config = dict(
    num_hidden_layers=17,
    hidden_size=512,
    num_attention_heads=16,
    num_key_value_heads=16,
    head_dim=32,
    intermediate_size=2048,
    vocab_size=8192,
    hidden_act='gelu',
    norm='layernorm',
    norm_place='pre',
    norm_eps=1e-06,
    positions='alibi',
    qk_norm=False,
    attn_scale=0.177,
    bias='all',
    tie_word_embeddings=True,
    parallel_block=True,
    init='normal',
    init_std_qkv=0.0147,
    init_std_o=0.0147,
    init_std_up=0.0147,
    init_std_down=0.0147,
    optimizer='muon',
    learning_rate=0.00688,
    lr_mult_o=1.66,
    lr_mult_down=1.5,
    beta1=0.95,
    lr_head=0.00394,
    max_grad_norm=1.0,
    warmup_steps=200,
    schedule='wsd',
    decay_fraction=0.706,
    decay_shape='linear',
    final_lr_fraction=0.0,
    batch_tokens=65536,
    max_seq_len=1024,
    doc_mask=True,
    train_tokens=487000000,
    max_steps=7432,
    dataset='wikipedia_en',
)
MLP neurons of a small language model. Each row is named by its layer, matrix (down: output weights) and neuron, and shows model dimensions 202-297. Each number is 128 + 32 x the weight over its row's rms, rounded and kept within 0 to 255.
A block is one neuron, or neurons of one layer that tend to fire together. After each block is what it responds to, as a language model described it from the Wikipedia text at the highest values.

L10.down181 [128 118 157  97 161 143 194 128 124 169 154  94 119 123  93 130 100 113  79 130  87 124 132 103 125 100 101 152 150 108 156 163 121 128 117 159 103  90 106 106 134 114 122  97 144 170 150 111 176 129 114 127 109 118 136 129  86 125 131 139 145 187  52 174 147 146  74 168 144 153 186 101 129 131 126 112 174 124 160 118 129 188 156 132 172  85 103 117 150 113 119 156 111  89 169 147]
L10.down200 [100 128 129 113 101  93 106 144  93 115  82  86 102  46 117 155 195 106 178 115 176 154 121 136 135 113 136 125  91 129 132 127 200  86 144 102 152 178 156 182 170 177 131 117  82 138 129 114 170  90  99  76 121 138 125 115  92  84 177 124 141 128 162 145 140 106  83 116 175 126 147 112  98 156 148 142  95 106 129 157  87 153 151 127 118 161  63  84 123 136 133 124  91 152 124 219]
L10.down301 [122 126 173 135 131  70 120 117 147 143  91  99 120  82 151  81 159 150 161 104  89 145 144 107  72 136  96 129 130 145 178 104 124 156 135 141 115  80 179  89 185 118 138 131 152 157 129 123 130  77  80 138 164 139 153 171 166  67  85 115  99 127 123 157 139 102 101 160 129 140 133 126 171 192 190 108 170 111 152 141 156 104 121 106 129  53  67 143 174  99  98 142 125 136 105 141]
L10.down308 [122  95  92 124 133 142 118 123 170 112  64  72 100 170 114 139 188 140  89 187 112  95  93  95 119 128 160 217 116 128 112 169 168  87 206 123  90 178  80 120 122  77 116  77 149  96 128 158  82 110 104  50 130 219 122 159  97 103 167  84 132 136 125 128 130 143 136 139 173 179  56 122 151  99 104 112 137 134 102 145  90 137  96 144 160 137 127 116 102 139 114 100 178 126 165 134]
L10.down559 [156 157 108 139 130  64 193 122 112 120 143  96 116 109 156 122 118 113 170 128 156 105 117 141  69 147 177 149  84 172 130 108 146 115 144 102 163 140 101 123  76  60 118 205 116 151 123 124 175 104 127 143 109 101  55 165 191 170 149 152 142  89 127  96 102 105 125 178 115 125 147 118 142 136 142 128 150 105 124 157 105 159 144  93 136  90 114  72  90  82 100 112 100 161 136 149]
L10.down827 [ 41  96 155  78 103  85 151 114 141 133 143 181  86 121 154 124 147 129  96 113  87 168 125 145 137 105 107 183 137 113 102 126 109 121 155 140 145 136 153 141 135 123 144 163 115 105 154 159 124  45  79 139 110  66 155 134 196 207 148 105 148 170 120 153 118 119 133 150 136 117 117 123 138 103  67 143 100 170  92 184 113 186 166 135 104 170 100 149 194  58  66 123 122 155 106 129]
L10.down1025 [ 95  80 144 101 134 128 118 125 139  76 134 119 115 135 140 128 113 119 102 167 116 145 185 118 129 124 107 166 158 108 112 115 143 136 177 144 103 107 163  82 124 172 173 130 167  99 149 108 112 147 117 182 128 112 182 127 146 175 120 144 127  70  70 140 121 156 156 109 117 140 144 128 169 120 144  70 148 145 136 134 188  87 138 124 157  99 138 112 108 133 141 184 128 102 115 123]
L10.down1126 [162 128 133 157 122 111 208 172 149 148 123  99 158  78 106 115 143  96 117  90 169  88 160  96 145 120  77  71  63 166 154  76 141  81 176 115 103 117 100 101  75 168 180 171 101 138 140  45 122 131 125 126 134 109  93 166 133  90 146 150 160 134 129 225 104 143 157 114 124 163 113 149 121 151 180 122 162  42 182 136 120 149 105 112 212 127 126  79 106  89 116 137 171 109 148 132]
L10.down1385 [115  82 182 146 181 152 132  93 114 156 118 134 160 124 148  86 122 103 108 144  77 106 134 119 152 131 164 179 135 137  86 133 132 102 162 125 134 160 106 138 175 115 173 138 136  83 101  81 134 125  78 113 141 176  72  83 143 106 125 113 137 170 112 129 137 184 116 115 147 148 148 104 155 170 157 229 107 165  85 104 168  89 114 123 155 180 100  95 107 120 151 126  84  63 160 121]
L10.down1399 [ 75 122 161 133 126 146 133 115 145 138  83  58  87 101 117 113 121 119 109 126 154 128  85 117 110  92 140 127  72  92 110 118 169 145 155 111 132 143 147  92 134 124  83 132 103 138 139 117 111  97 127 144  66  74 155 108 200  97 144 115 116 168 153 129 125  84 105 124 138 164 129 157 100 168 112 118  83 191 157 180 120  88  76  96 160  84 152 137 137 111 137 155 134 112 190 107]
L10.down1402 [105 105 173 162 132 107  79 114  92 104  87 126 100 155 130  82 155 157 137  93 128 171 184 149 140  97 147 131  51  82 122 155 200 120 121 154 155 101 180 148 174 115  93 115  78 128 188 108 111 146 125 156  67 134 110 186 121 122 105 129 101 112 104 105 139  68 121 157 113 138 143 164 150 150 140 124 116 182 187 199 154 159 103 158 101  60 126  53 147 127 134  45 139 127 146 176]
L10.down1495 [116 164 137 106 115 165 124  92 115  90 153 145 202 161 105 123 141 138 104 148 132 134  71 147 133 126 151  98 137 154 107 102 125  96 103  90 166 181 105 133 130 138 126  79 126 114 144 101 128  88 165 129 120 157 118 133 118 195  86 113 135  62 154 149  98  93 170 138 143 104  93 135 163 147 124 125 138 149 126 136 201  97 122  95 121 139 174 149 137 139 112 120 164 111 128 131]
L10.down1522 [140 148  92  69 121 143 130  75  87 157 162 119 148 103 176 117 123 105 134  96 147 115 195 143 116 142 143 129 106 145 131  93 131 103 191 131 118  92 117 128  72 126 120 111 144 126 112 125 100 165  63  88 157 134 180 124 150  94 146  56  73 127 142 110 116 145  96 119 112 121  99 162 177 146 149 133 153  79 106 151 169 127 149  74  97  85 128  56 135 110 220 110  72 127 131 154]
L10.down1643 [220 137 158 118 119  57 145  93 173  92 155 163  75 160 116  99 161  49  90 139  82 148 131 107  94  70 133 156 148 126 154 108 142 102 118 125 196  90 153 126 136 119  89 105 118 103 110 134 161  69  81  91  98 125  79  82 124 126  79 132  92 124 152  71  89 100 101 119 137  61 120 164 113 139  93 135 151 108 176 162 127 140  78 101 105 195 157  78 154 149 139 150  75 152 120 114]
L10.down1778 [105 141 103 144  77  22 175 120 160 149 173 110 114  64 149 131 148  81 140 144 121 166 137 116 167 122 131 129 119  71 100 187 142 134  95 117  97  57 174 154  62  82 138 109 100 112 146 139  72  88 122  77 162 164 119  82 140 138 177 120 106 178 122  57 128 103 115 156 179 155 156 181 137 161 126 143 105  98 122 148  93 158 128  95 134 148 116  62  86 127 124 142 120 109 144 183]
L10.down1875 [165 116  98 132 109  99 102 110 140 161 111 130 106 123  81 181  80 157 163 121  89 102 122 142  77  75  70 172 198 137 112 146 145 127 127 117 127  53 147 112 152 151 167 123 117 185 128 132 132 207 174 104  95 162 132 151 152 196 138 127 108  96 104 207 128 122 102 147 112 128 155  83 160 128  99 120  82 158  99 148 147 106  73  64 113 146 138 140 100  81 137 172 178  73 152 105]
Description: Name-ending subword pieces. Final word-piece that completes a multi-token proper name, usually a repeated person's surname or an organization acronym, such as Davidson, Shafilea, Knapp, CAC.

L10.down59 [109  86 151 121 135 102 178 113 160 122  84 155 100 151 177 125  96 153 148 123  86 133 111 112  97 204 125 121 127 104 143 110 132 173 241 112 117  88 161 138 152 142 103 143 116 116 169 170 137 169 154  66 126 122  75 110 136 188 182 120 125 114 110 161  54  88 124 105 192  77 131 128 158 173 177 144 106  86  78 144 148 121  87 146  89 151 135 157 116 189 152 146 155 134 167 153]
L10.down268 [170  96  82  79 125 159 147 155  68 102 149 170 169 126 133 114  88 176 107 151 106 143 153  56  81 103  68 101  78 169 166 129 114  61 160 157  97 113 123 142 163 155 132 165 115  93 133 142 121 153 210 103 125 145 105 196  91 152 117 158 107  73 142 156 150 145 123 155 114 101 125 136 100 127 169 106 116 104 132 140 137 104 195  60 146 141  97 172 139 113 132 209  98  92 199 118]
L10.down316 [147 129 110  94 100 114  50 136 164 137 127 101 193 118  84  63 151 128 102 133 104 120 176 100 170 171 142  84 126 114  79  95 153 145 103 166  94 194  95 117  63 151 138 197 118 161 163 103 145 132 119  67  98 183 158 104 169 129 120 140 147 137 125 154  69 153 126 154 137 111  24 137 167 103 143 108  64 146 115 143 158 145  95 147 128 149 140 103 182 126 145 143 152 202 131 133]
L10.down367 [140  98 132 162  68 137 148 146  72 151 131 117  96 169 125 163 164 120 137 162 146 135  69 152 152 110  75 110 131 132 124 102 114 153 108  86  95 143 167 126 113 122 153 145 175 203  66 145 142 174  62 115 168 180 112 128 191 135 159  81  88 120  93 111 102 128 135 167 162  97 141 179 132 119  54  66  95 133 135  91 154 136 135 124 124 187 163 211 157 156 179 160 114 125 103 137]
L10.down729 [103 144 121 137 132 131  98 126 122 162 151 149 154 141 222 170  71 143 124 199 127  90 190 128 152 157 147  77 148  85 133 114 114 159 124 128 154 152  96 238 143 159 207 155 151 126 128 173 144 110 155 168 137 176 129 118  69 161 174 196 105 147 128  91 120 135 144 168 126 145 139 126 166 123 134 127 191 133 158 155 144 103  62 186  55 160 134 184 101 143  88 101 129 116  95 111]
L10.down813 [170 177 161  89 122  58 103  99 152  94 108 127 123 136 135 123 130 154 145 100 127 120 150 100 141 168 137 151 116 153 116  93 102  80 109 190 105 135  82 133 121 109  91 117 113 131 127  80 120  58 147 139 183 171 139 140 152 107 163 159 151 123  94 134 142 113 164 160 101  44 121 147 141 161 156 157 156  89  96  93 170 189 127 152 127 126  94 186 142 175  83 200 165  71 126 125]
L10.down907 [109 117 121 123  92 125 130 115 157 167  60 127 137 110 177 137 120 150 133 147 140 172 165 118 148 185  84 112 112 127  56 178 113 186  26 112  90 116 136 109  93 153 135 187 103 116 130 159 153 147 142 178 103 141 201 173 148 141 148 146  68 127 112 140 118 119  96 110 138 126 128 106 106 108 130 130  99  60  95 143 131 140 114 111 124 137 138 103 105 151 154 164  32 163 146 123]
L10.down1303 [117 120  96 126 133 118 139  51 112  85 134  96 125 182 168 166 182 146  94 157  67  94 122 178 125  79  98 110  89 152  79 149 143 126 167 137 137 144 145  80 114 117 185 132 129 114 119 152 180 101 183 164 113 119  90 189 161  85 118 153 133 107 108 144 130 130 128 135 165 130  96 131 104 136 122 210 107 105 162 144  90 137  82  92 141  93 118 112 149 174 140 194 111  79 142 115]
L10.down1304 [ 75 120 164 120  94 108  90 194 152  95 145  91  53 123 191  88 167 151 122 150  66 122  84 137 140 205 157 128 158  93 131 185 152 130 141  55 117 153 152 163 165 153 147 129 113 214 166 156 184 129 167  85  93 165 122 141 134  90 107 109  74  75 126 126 122 109 141 127 172 118 106 152 131 184 156  98 132 173 135  83 129 123 135 152 135 105 125 138 137 132 141 157 132 118  99 121]
L10.down1460 [109 140  16 106 148 142 157  92 137 149 160 112  96 158 108  89 112 154  54 128 169 117 132 168 210 172 133 110  64 103 139 136 122 136 170  81 132  93 101 157 119 163 146  94 133 102 119 171 135 109  57 140 128  55 126 107 104 171 107 205 113  95 121 185 112 183 103  87 152 101 114  86 161  94 136 150 153 125 123 112 147 153 103 108 172  93  93 189 142 162  76 106 160 126 148  70]
L10.down1518 [116 146 113 125 146 122 138 143 136  55 199 171 195  96 129 141 157 166 197 137 153 100 136  92 131 132 137 144  82 127  73 175 168 132 140 148 112 150 103 107 112 124 118 155 105 184 166 122 174  54 145 131 156 140 127 168 137 177 177 148 108 103  59 180  59 178 155 112 178  86 137  68  96 197 195 138 122 120 151 156 139 171  88 163 141 108 159 187 116 153 119  83 163 126 171 123]
L10.down1543 [134 107 145 149  95 148 112  83 147 122 120 166 150 132 105 130 130 145  94 123 145  80 106 122 124 124  73  75 104 149  86  81 175 127 107  87 132 159 117 147 155 131 101 181 118 106 131 195 114 107 149 131 131 116 112 104 163 130 137  93 164 111 110 100  90 160 116 125 123 114  68 127 128 128 124 111 129 117 122 129 170 137  96  84 153 148  52 162  37 116 122 157 187  86  99 159]
L10.down1589 [130 138 110 157 144 108 137  99 156  75 148 141  76  95 116 102 142 105 123  99 119 139 130 108 137 152 111 139 137  85 143 151  96 106 137 117 113 113 149  55 129 116 162 126 114 132 140 157 185 120 114 135 149 119  91 108 174 128 146  85 157 180  54 143  76 122 108 106 125 117 113 157 116 151  93 174 122 165 119 166 127 114 133  92  71 129 168 170 132 155 211 135 110  95 119  64]
L10.down1677 [114  77 143 109 144 102 179 127 122 144 210 145 157 146 114 115 114 106 124 143 137 102 169  78 120 114 143  63 153 193 130  93 130 115 106 182 116 110 124  94 150 168 153 119  48 118 140 139 222 144  87 128  86 143 114 166 157 118 105 144 169 130 133 118  75  79  66 185 147 116 125 123 160 171  93 121 132 139 194  55 138  83 104 157  98 118 134 131 169  89  98 109  97 127 136 127]
L10.down1891 [121 114  60 142 114 151 142 126 105 142 114 187 154 119 158 125  76 134 125 147 128 182 119 109 155 146 114 100 119 180 160 119 157 128 168  80 122 112 148 116 179 145 133  53  86 138 173 107 141 142  93 120 132 146 113 170  82 143 103 108 184 124 125 209 135 201 147  76  64 107 129 172 145  89 122 119 143 147 122 167 186 137 194 140 133 138  95 111  97 185 110 143 122 166 139 110]
L10.down2041 [ 80 127 132 116  90  83 104 129 135 174 114  84 133 126  96  60 146 154 122 113 118 143 190  98 165  94 147 162 148 102  71  95  51 199 101 116 172 155 135 135 193 134 178 174 140  83 160 195 196 151 100 121  90 128 176  66 182 119 135  96 148 129 141 198 120 125 123  49 143  92 123 137 132 198 143 147 126 177 124  92 149 151 125 130  82 125  96 158 166 150 110 139 167  94  83 131]
Description: Degree words before adjectives. Tokens just before a coming adjective, such as degree adverbs and links between adjectives: more, most, very, -ly endings, and in cold and aloof.

L5.down6 [138 152 117 147 148 110  77  85 107 102  78 137 164 106 173 148 118  95 122 157 103 135 163 165 112 111 116 164 125  73 125 176  98 120  92  52  97 140 210 125  83 101  96 149 126 118 159 128 149 132  90  86 157 130  66 145 112 128 123 142 107 177 113 120 169 160 154 118  96 122 157 189 118  89 118  94 128  99  95 128 119 130 200 128 139 144 115 127  98 187  85  99 141 114 149 136]
L5.down507 [114 168 126 154  84 190 166 147 136 121 133 147  74 154 107  90 140 113 148 129 130 145 107  99 162 107 137 127 145 101 151 117 174 107 106 100 135 117 133  88 106 100  57 143 131 123 175  86 109 107 120 126 109 139 115 201 185 111 147 174 155 100 154 231  86 158 120 156 125 104 126 116 131 156  79 207 133 155  92 106  76  97 120  93 143 159  99 174 130 166  99 137 128 140 119 144]
L5.down705 [174 137 135 152  55 162 112 157 123 119 127 132  48 131 142 154 157  84 114 102 108 136 180 138 179  75 143  84 160 146 120 158 188  63 179 162 138 107 111 119 140 134 143  99 145  69 126 135 153 134 161  55 177 146  89 168  62 153 107 106 122 140  81 148 112 120  95 148 125 135 115  79 146 130 175 122 116 122 152  89 149 172 109  90 151 102 124 182  88 124  83 174 137 168 167  67]
L5.down1861 [101 141 149 114 134 130 118 133 176 155 147 141 139 114  94  99 139 142 142 107 131 147 120 104  91 113 110 131 145  58 121 188 148 104 166 145  85  94 163 111 122 116 113  74 154  98 114 110  81 136 172  83  85 124  40 172 131 144 134 170 172 146 142  79 181 177 143 122 171 111 124 103  66 105 120 205 171  93 161 147  88 134 117 110  41 133 176 206 150 165 140  79 135 137 106 195]
Description: Surname ending pieces. Final or middle word-piece of a multi-token surname or proper name, such as Shev-chen-ko, Baumg-art-ner, Couch-man, Bald-erson, mostly in name lists and tables.

L5.down5 [141 101 124 128  87  98 148 159 111 107 105 124 130 143 191 132 111 136  59  71 145 155 150 136 126 158 153 179 112 101 107 164  84 107 124 145 140 200 142 223 133 138 125  88 163 134 145 125 163 138 102 131 200 137 118 105 170 141 123 135 142  86  72 159 107 144 150 117 100 128 119  87 175 134 158 109 141 152 113  86 107 101 131 118 110 148 123 135 112 175  92 180 141 148 110 118]
L5.down226 [117 160  74  84 110 179 156 149 172 182 148 141 161 130 157 147 151 104 113 151 138 121 163 121  67 144 104 119 135 150 190 125 117  68 125 170 116 142 167 101  89 110 155 152 141 164 172  90 175 128 100  97 122 127 125 144  81 175 110 114 159 176  78 157 143 154  74  85  81 148  99  99 147 153  96  80 171 147 123  85  93  93 135 157 136 142 168 165 140  92 147  95 108 129 153 102]
L5.down800 [160 182 112 132  93  74 126 173 114 115 126 153 156 150 135 132  99 154  92 136  97  99 169 130 174 154 129 179 103 123  99 126 180 127 100 131 164 119 147 121 121 104 113 251  99 105 172 130 138 134  84 154 134 122  49 103  86 132 150 165 168 159  99 160 118 123  72 120  90 127 194 140  90 172  88  94 151 114 159 184 144  71  88 157 198 171 178 108 153 171 107 132 115  97 124 124]
L5.down869 [193  96 129 122 123  96 163 179 162 164  91 116 131 151 150 140 134  76 100 145 164 193 126 117 196  68 125  85 153 103 122 156 102 128 168  90  71 145 151 165 155 154 169 201 161 125 112 126 183 161  76  78 166 161  55 107  75  92 153 132 141 136  97 151 102 141 140 150 113 219 173 138 244 186  83 118  96 124 122 123 101 137 118 121 139 137 173 186 156 136 140 118 167  80 127 119]
Description: Adverbs and degree modifiers. Adverb endings and degree words placed before adjectives, verbs or comparatives, such as -ly in remarkably and steadily, and most or more; it also fires weakly on table pipe separators.

L10.down0 [170  80 149 148 149 131 161 119 149 156 120 109 102  82 139  93 118  36 121 151 105  92 104 120 114 128  89 129 167 137 143 100 123 131 161 107 122 155 140 135  84  80 132 179 161  40 153  82 216 148 123 138 123 146 148 151 156 154 167 134 128 154 146 148 155 165 136 111 124 156 154 115  68 189  93 121 130 157  91 118 142 139 106 102 148 182 142  89 145 154 127 119 176  82 187 157]
L10.down770 [157 109 149 152 153 151 117  83 145 135 120 101 138 119 159 134 151 145 152 138 119 170 167 175 179 140 139  70 163 145 110 146 130 147 134 182 225 160 131 172  80 106  78  99 154 114 100 119 131 102 151 147 160 148 102 184 167 128 132 182 127 153  95  99 124 121 143  95  69 142 104 160 132 166 122 146 107  57 251 162 193 123  95 116 117 104  93 121 174 113  66 128 140 200 146 129]
L10.down928 [ 81 133 125 107 178 132 160 139 162 154  84 121 121 103 116  93 104 154 119 158 157 183  92 113 165  99 101 208 134 156 152 150 120 113 136 124 108 117 137 126 131 149  99  97 163 120 102  49 127 159 106 186  90 143 118 137 155 102  92 146 117 106  85 138 125 132  81 170 154 150 142 215 120 172 119 133 125 122 151 174 108 146 145 107  77  94 157 153 139 107 203  99 165 176 118  86]
L10.down1017 [142  99  84 163 116 108 138 185 104  79 140 125  80 175 153  94 126  78 156 164 148 126 136 159  93 132 154 173 109 152 141  92 129 113 150 136 119 175  79 118 122 143  37  65 143 138 155 174 159  61 124  98 134  68 153  91 129 144 139 178 157 158 124 126 154 153  90 132 116 128 144 109 141 144 134  88  72  97 141 197  64 162 116 129 161 136 146 103 110  90 111  74 153 110 135  61]
L10.down1021 [ 92 140 116 182 167 117 119 171 164 159 133 128 108 103 109 190 129 180 142  82 105 125  94 191 151 132  92 124 141 118  77 123 130  97 140 125  99 163 147 118 191 153 127 131 115 103 142 175 119 123 161 113 120 132 106  72 182 154 145 124 181 127 142 170 127  84 141  98 132 154 130 148 161 150 147 126  72  33 120 115 134 141 149 147 138 168  87 138 198 143 142  75 173  96 116 177]
L10.down1186 [ 87 129 146 135  98 131 107 142 141 132 127 122  96  92 155 102 102  89 136 146  80  90 131 148  68 156 123 115 156 123 126 142 104 120 142  94 109 119 107 118 150 131 123 118 123  97 157 129 121  97 138 164 149  56  89 141 197  97 104 121 149 144 127  96 116 148 185 140 129 122 130  94 116 104 157 136  93 151 138 137 138 129 118 127  79  79 130 128 130 113 139  78 121 124 103 128]
L10.down1188 [135 107 149 109 138 114  88 145 115 216 131 108 103  86  98 107 128 141 119 152 126 100 212 149 115 132  93 135 100 150  92 117  80 107 211  81 111  75 105  71 170 100  79 169 166 146 116  82  97 130 129 141 137 151  80 152 125 193 112 151 162 122 130 114  98 142 108 138 142 138 131 189 145 123  90  93  93  55 126  91 117 105 100 103 164 185  75 106 105 129 139 111 127 128  83 108]
L10.down1218 [183 146 112 163 141 168 162  95 138 155 130 149  81 137 123  96 125 132 167 128 137 136 133  69 138 121  59  94 118 114 147 124 136 141  79 134 172 140 149 163 127 151 136  79 146 121  95  60 102  78 107 154 107  79 161 120 135 160 108  88 143 155 184  94 137 186 109 129 159 148 107 143 164 147 139 153 161 112  97 175 108 151  62 119 135 161 161 111 139 149 126 120 101 142 143 107]
L10.down1320 [ 85 161 118 125 130 117 135  86 150  83 114 159 128 158 142 110 198 153 144 126  72 150 143 111 116 166 135 143 175 129  73 134 100 101 172 167 142  98 103  97 152 123 164 104  26 153 130 143 154  86 118 128 128 156 102 157 157 130 167 125  87 119  95 144 125 198 115 125  86 199 104 144 165 147 137 152 134  81  96 177 209 146  76  74 152  99  75 100 151 142  95  57 114  65  98 121]
L10.down1606 [131  93  96 123 119 187  86 108 136 135 113 113  96 139 139 170 178  94  77 180 164  85 129 107  53 193 120 156 119 105 109 112 118  82 190 113 104 145 165  79 147 165 123 179 144 159 153  81 133 122 177  90 154 110 138  22 116 117 121  96 132 184 103 151  72 177 144 140 132  93 154 104 122  91 128 125 117 144 163 108 167  79 185 114 181 123 170 189 112 165 118 106  88  94 166  89]
L10.down1696 [139  95 122 115 117 139 129 158 128 109 130 107 111  97 140 120 157 134 123 145  39 138 126 171  88 136  98 153 106 123 160 123 128 107 120 161  40 104 154 129 117 147  70 126 156 167 211 165 139 115 154 171 152 111  93 150  76 127 146 111 105 100 209 123 131 147 155 140 145 142  95 114 175  72 227 113 116 145 152 116 146  99 135 127 144 108 119 129 135 137 146 207 130 138 123  92]
L10.down1793 [ 82 160 186  91 100  74 101 119 165 158 117 138 145 152 111 161 172  61 175 174  87 131 139 149 111 106 182 170  66 106 189 138 167 149 145  93  92 131 160 154  91  95 195  90 135 180 132 129 180 161  97  74 105 153 195 139  98 140 145 101 141 175 147 122 141 113 132  64 128  79 118 178 122 110 129  99 143  70 142 141 129 147 167 142 139 172 124 109 153 106 153 162 123  60  95  89]
L10.down1850 [151 160  74 136 157 100 173  85 120 142 108 158  91 167  94 109 118 124 109  75 116  77 143 111 131 122 142 112 118 155 159 149  82 135 126 160 133 133 182 140  50 137  84 121 136 194 108 153 147 178 185 122 130 117 146 108 184 115 192  94 158  95 132 175 154 168 100 106  96 115 103 158 119 114 170  91 146 104 117  99 107  83 112 147 167 117 127 154 176  85  79 102 128 119 192 131]
L10.down1882 [150  96 145  73  88 121 135 150 134 120 123 118 144 153 158 101 145 201 155 188 108 165 121 140  29 109 132  92 131 158  91  68 131 106 105 114  90 111 133  65 187 171  94 177  97 108 110 191 162 103 164 166  85  83 173 128 101 108 134 114  94 106 107 131 117 115 174  91  87 127 126  61 106  86 199 124 120 114 124 133 186 158  98 113 140  67  84  90 124 107 160  28 144  91 172  67]
L10.down1905 [184 181  96 153  94 122 180 168 129 145 117 124 127 131 139  95 100 117 119 179 119 130 145 137 103 139 110 154 170 109 122  87 200  56 179 111 150  97  68 117 113 135  85  69 117 128 104 151  78 117 119 101 137 112 111 161 164 137 130 112 173 100 184 143 147 161 132  56 138 108  87 121 161 129 119 162  92  95 185  93 122 147 113 132 135 157 134 192 170 169 126  66 109 168 115 106]
L10.down1956 [144 121 123 138 140 138  76 236 138 170 117 161 156 136 239 128 108 174 115 119 165 108 137 109 150  98 122  73 134 148 156 120 158 113 194  87 122 157 123 137 105 125  76 119 100 155  60 129 140 123 110 115 150 145  94 155 168 138 137 142 126 124 139 125  89 176 174 123 153 165 140 128  85 116 128 119 157  39 114 148 181 163  89 176 119 183 143 103 140 145 141  71  68  87 151 168]
Description: Physical description lists. Word pieces and connectors inside lists of physical features, shapes, colours or materials, such as long neck, wedge-shaped, Purple, white.

L5.down69 [ 82 126 180 146 163 106 102 196 103  89 107 136 105  89 167 116  96 141 149 162 135 143 106 119 210 109 128 129 173 121 156  80 177 117 146  82 123  96 110  93 121 146  53 127 116 100 119 123 218 161 158 133 108  68 121  71 151 113 166 126 157 167 115 150 118 186 157 135 161 136  83  93  90 162 130 121 140  48 103 132 191 150 160 121  64 154 127 125 153 123 191  91 122 123 141 134]
L5.down146 [200 128 149 124 130  80  88 130 149 127 178 152 124  94 165 141  73 128 194 140 112  78  91 128 123 160 148 219 168 112 153 105  60 130 156  87 131 131 116 143  99 101 148 109 181 172 150 181 182 120 180  74 119 163  65 128 170 143 114 101 249 158 147 132  87 153 110 162 146 105 138 119  79 179 162 172 137 129 139 123 151  99 143 111 148 121 105 129  93  81 123  82  98 145 102 178]
L5.down1273 [125 128 179 161 141 127  98 103 123 126 123 128 113 111 179 158 144 144 122 177 150 135 158 154 130 170  94  82 119   0 122 120 179  59 150  96 114  97 110 112 123 139 131 101 135 206 191 130  95  99 194 126 165  91 157 138 102 115 122  93 199 144 103 147 106 169 144 164 144  81 133 195 141 109 157 122  87  60 138 174 105 156 132 141 170 106  99 133 126 122 152  81 127 132 149 130]
L5.down1932 [173 117 174  81 111 137 164 131 113 107  68  88 134 104 178 118 113 149 146  84 113 122  88 150 189 146 150 113 112 173 152 153 135 148 144 152  82  96 130  77  79 154  46 130 116 167 144 136 178 173  99 136 127  98 178 159 165  93 163 120 124 163  78 128 120 192  79 162 141 129  94 118 160 100 147 128 114 176 164 117 208 155  65  82 166 137 126 167 102 142 168 177 156 129 152 143]
Description: Concrete noun word-endings. Second or later word pieces that complete concrete physical nouns, especially object or structure parts, such as st-air-way, fus-el-age, por-ch, buck-et.

L4.down1940 [150 140  99  97 134 151 134 120 130 171 133  91 104 108 113 138 156  86 131 115 146 173 149 140 205 143  74 180 188  84 136 162 104  82 177  83 126  90 143  96 141 114 148  71 145 110 199 122 131 102 103  86 117 166  82 172 120 112 124 152 150 192 106 124 129 182 103 139 167 173  83 142 123 172  70 159 175  94 132  99 124 181 110  68 146 116 107 198 137 151 150 126 215 158 114 136]
Description: Proper name completions. Word pieces that finish a multi-token proper noun, mostly surnames but also places and organizations, as in Affle-ck, Ul-rich, Suce-ava, Clifton-ville.

L4.down864 [ 91 195  34 106 152 118  93 156 170 173 117  80 110 146 127 118 140 145 117 142 115 161 108 105 136 117 137 101  82  86 195 175 125  72 115  59 237 163 122 107 111 135 139 106 154 202  98 137 198 102 134  86 153 107 135 131 155 177 152 143 154 135 143 135 138 120 122 116 114 148 148 116  84 145 109 138 124 165 143  99 134 137 132  88 166 151 140 117 129 139 120 210 167 128 126 147]
Description: Adverb suffix -ly. Suffix pieces that turn a stem into an adverb or finish a word, such as -ly, -ically, -ably (publicly, linguistically, remarkably), plus weaker mid-word pieces, digits and commas.

L4.down2037 [143 171 104 131 110 112  77 143 204  98 110 106 156 116 159 136 104  99 108  98  69 126 135 141 106 117 130 127 113 142 140  75 120  92 115 120 114 140 177 102 148 154 147 174 157  84 156 137 191  85  53 105 150  54 105 105  96 138  92 152 167 107 115  93 102 122 128 135 143 151 123 179 107  88  86 167  92 146 140 187 131  98 132 149 108  93 116 170 164  96 156 141 157 134 179 127]
Description: Dimension and extent nouns. Nouns or word-ending pieces for size, extent or position in descriptive geography and physical text, e.g. range, sea level, total area, north west side.